{"n_layer": 11, "d_model": 448, "n_head": 7, "n_kv_head": 7, "head_dim": 64, "d_mlp": 1792, "vocab_size": 16384, "activation": "squared_relu", "norm": "layernorm", "norm_place": "pre", "norm_eps": 1e-05, "positions": "learned", "qk_norm": false, "attn_scale": 0.125, "bias": "none", "tie_embeddings": true, "parallel_block": false, "init": "uniform", "init_std_qkv": 0.0247, "init_std_o": 0.0, "init_std_up": 0.0247, "init_std_down": 0.0, "optimizer": "adamw", "lr": 0.0012, "beta1": 0.9, "beta2": 0.99, "weight_decay": 0.19, "lr_head": 0.00582, "grad_clip": 2.0, "warmup_steps": 499, "schedule": "cos", "final_lr_fraction": 0.03, "batch_tokens": 131072, "seq_len": 1024, "doc_mask": true, "z_loss": 0.0001, "train_tokens": 796900000, "steps": 6080, "dataset": "wikipedia_en"}
MLP neurons of a small language model. Each row is named by its layer, matrix (up: input weights) and neuron, and shows model dimensions 48-303. Each number is 500 + 40 x the weight over its row's rms, rounded and kept within 0 to 999. Numbers have three digits each.
After each neuron's rows, "fires in" lists the words (lower case) most often at its 100 highest values on Wikipedia text that the model never trained on.

L2.up856:539472572509557488478492494550456510499493553538511549565477474541504551542533512497452520505529563453453493491504475448468481497514507476510481480440468528560449571443491508535529571507471492491489502482502548602503468436496516542488536486445472509518572525531491455513590426469555452478560523547467477522508532526477508529466511519434469510579503496525526435476523422501558418440480563526473423546445472501516523497493438518549513382520512534543519465554511526508505544467473471470460410477470533461445477452508560482556520426544505500482548466482492508475529559440545527479492521535477504507552453550524480562562449533501550455553448540540518546452539501510529541502507468476559495565495556468552500545476424503418490508497543475421482472520406513470469446442456538
fires in: "played", "in", "spent", "lived", "playing", "served"

L6.up1078:503418479457441497519493485513553522457523557545523502506505422514493578528496472510442435536498531494534491476556516512571553537414452535507538567507522477555495422550530564551533553592483445503498510501456497436481585468527531569510488501491444439499544443485533462477506500545499485515516507538506505517505563535546545468517440457487478537536424498430521493488504473536550514566414522536515452500539503509530505494488555504456436441435540490448471513543513490478484422481499538453523465493490548490587546434467504511546509455603530450484547495472507459521506512565516433528532461482501534427466479483454453509516486468525537494561505496471503488510558495506454519447472536490456487516634542470535501568470452503505504452439457521576490502481496434495515538522539568
fires in: "under", "followed", "following"

L2.up313:517559514557515513525494576506491485485521546488527528485461478449473451528546526517456467492497533529498566492568535484443572516532516492469538414519514474493472535511459495494520500525491539470486482537498501494516489525503503474414498443505636508540469453557564524508496455519491416512507472539577477452527561449485476395463427488493548502469474438550557467537459575460492440468477545531489511411399579451478596526492556457536462524454534536504444548501495517455514540485464479505423417509576462533545491555475435487508491449560578536501458397470516486664453472511518482466467498513465458460488496534470550573484524541514493440536590465486520441468496522458494494465518483524518509527531477474494405474527574475473398456506438476492440536468506437485545512509499479
fires in: "1", "2", "4", "3", "date", "8"

L6.up875:519507473491462544457578499536531485471448485502484530441396524523480564501475468548430508488546503518546500519493547593524508444511535578459574571541436516510568443421521484497484499456505468513464520432506525550408461461586522585508493562480513521435486469529554475484500498477495406495542462533468492484442513493510531529453429528419502560470468511504570450472470464466520471483433485483482496451449446443459495549543492526513494532505556490432559498515546515434532487469498552482454539417556525504528543466553490493530530523550564461466516494529472556524538526379509502532515523541423457506420428537489476521572547473507510497519527452565521513515519486495538428540451517497486446510463514491506539526455517444481436509495528509484503468551499460543522476569491467
fires in: "was", "also", "signed", "had", "have"

L6.up538:460484453460485422494440443594527453500492463432500500507533491475499480487443466476476530504565601517523499502501472532499449511485489575519505535442421458527515520465525541519497526479506486527475521528462432458499430495497521506547486506459537454444517531528481511455424519471432512547532544465577487490446560485543530477383482490441539502417522512478585511544527531512489548496444483519476522411483521539546519504506532464437542499506523489516574498582495500506498538515464526556529522512495449503542493515517522452575448484447490480449452433467539517499523475587530437503532499572500453515483533503517557530465535463497489465531476546498484590510496505481552445505574451506470539545567532461479530437554384524566507462476452549403533515490556504492520513470444488
fires in: "during", "until", "because", "in", "when", "since"

L6.up571:512484476442494471518501520541517500478582443495487539541514499512460543510481469481498524574561555472523537501496537524602515548417375482494531488509503435495504537471495466564436577511479482470479472473528507451405453510463575526547464513455587472451440554512522562503492457531541419500545441539497519513525606515586489437544512531421476558514555473513583461413493540480480476506485451533533508528443491535543445561479552485436494463474509580424464509518509509481483450524529430523495504571478532492422562588480538469496525527554509508461480585423515450464506504521528477491494490451471556505445454547457516537485515460552495466517476545502472510457473514376462495514454486484553520522537550450534509555490510450522447508504559545503468520491502497514583445496491544
fires in: "before", "until", "from", "since", "changed"

L2.up777:452478520536474514513560528466492438518556495598533436543484488463502493462609465495513380467519499528558441497493487545500507477498496519514451484530541518457402489531478516466451545467492517483491474439474533508514461526516513486502511541449530545496465532494532505525510470513524476518486455532540456513446543488535488537508527469507485482527507519512502482486484542563516474435507465457549538462470530472461498621530485496509533481404488533517468557500450509442481468458495493564499520531532543478472495528474466488423523431517530501495549535453428584495506494514468470475440481574536464513575469479514491507504480418538559463497510469506547515500433498564501496572510406526552512565475542407574513463489553430501466482494377474498447425489503491470484498506518451
fires in: "1", "2", "9", "6", "5", "8"

L6.up570:517506472458445544447488470571466549551533441512473507443432522442479438440512520430496493578510465498541465532537505540539504419489541511487527484462517457518448512551517507514445480476521530509543507502477547471500531490537494521505485495506499489450472469505547512582448587488559506577524439544485486539507489486488512489523525473462508494534483501527485542533472420476572462505443487470554476517494531541581543528498442452490461554470478522496459516498472483438544456460430477508502506496484511489458508503447526505461551451484499441513503519440518529471486490521477447485492501501422567478555531582481464548490566427527533494566494453520473505479433455559494501466454455563468475498474525478514530534398466401548529410494483523590412467466522487414531590527484453
fires in: "under", "into"

L2.up1622:527560470506495572473454518465513470535501494539638521473463509451503517519579521537501499439536590427487451512552487464427511473458400486520432435584512472473472536523493542576545528478555465526580509449471467484451560503540530498463512554447539494465467497492491504500497459535477459546561443463561496489607482501554469461526483472415514420444431489517486541524450541469488529508466536593554498409511570514469502484532482528431428524510481527476497557527536503478598455510541494510499465493528507485479481487522479528525509506487459481555513513459538505505455471494464526557520542550473499424473468504555550517506453519515520419528491425597559498498521511578474546480455529460549513497510444449520550525486517506453455468463537500509460510560488478480535493480474432
fires in: "most", "ret", "previous", "notes", "originally", "similar"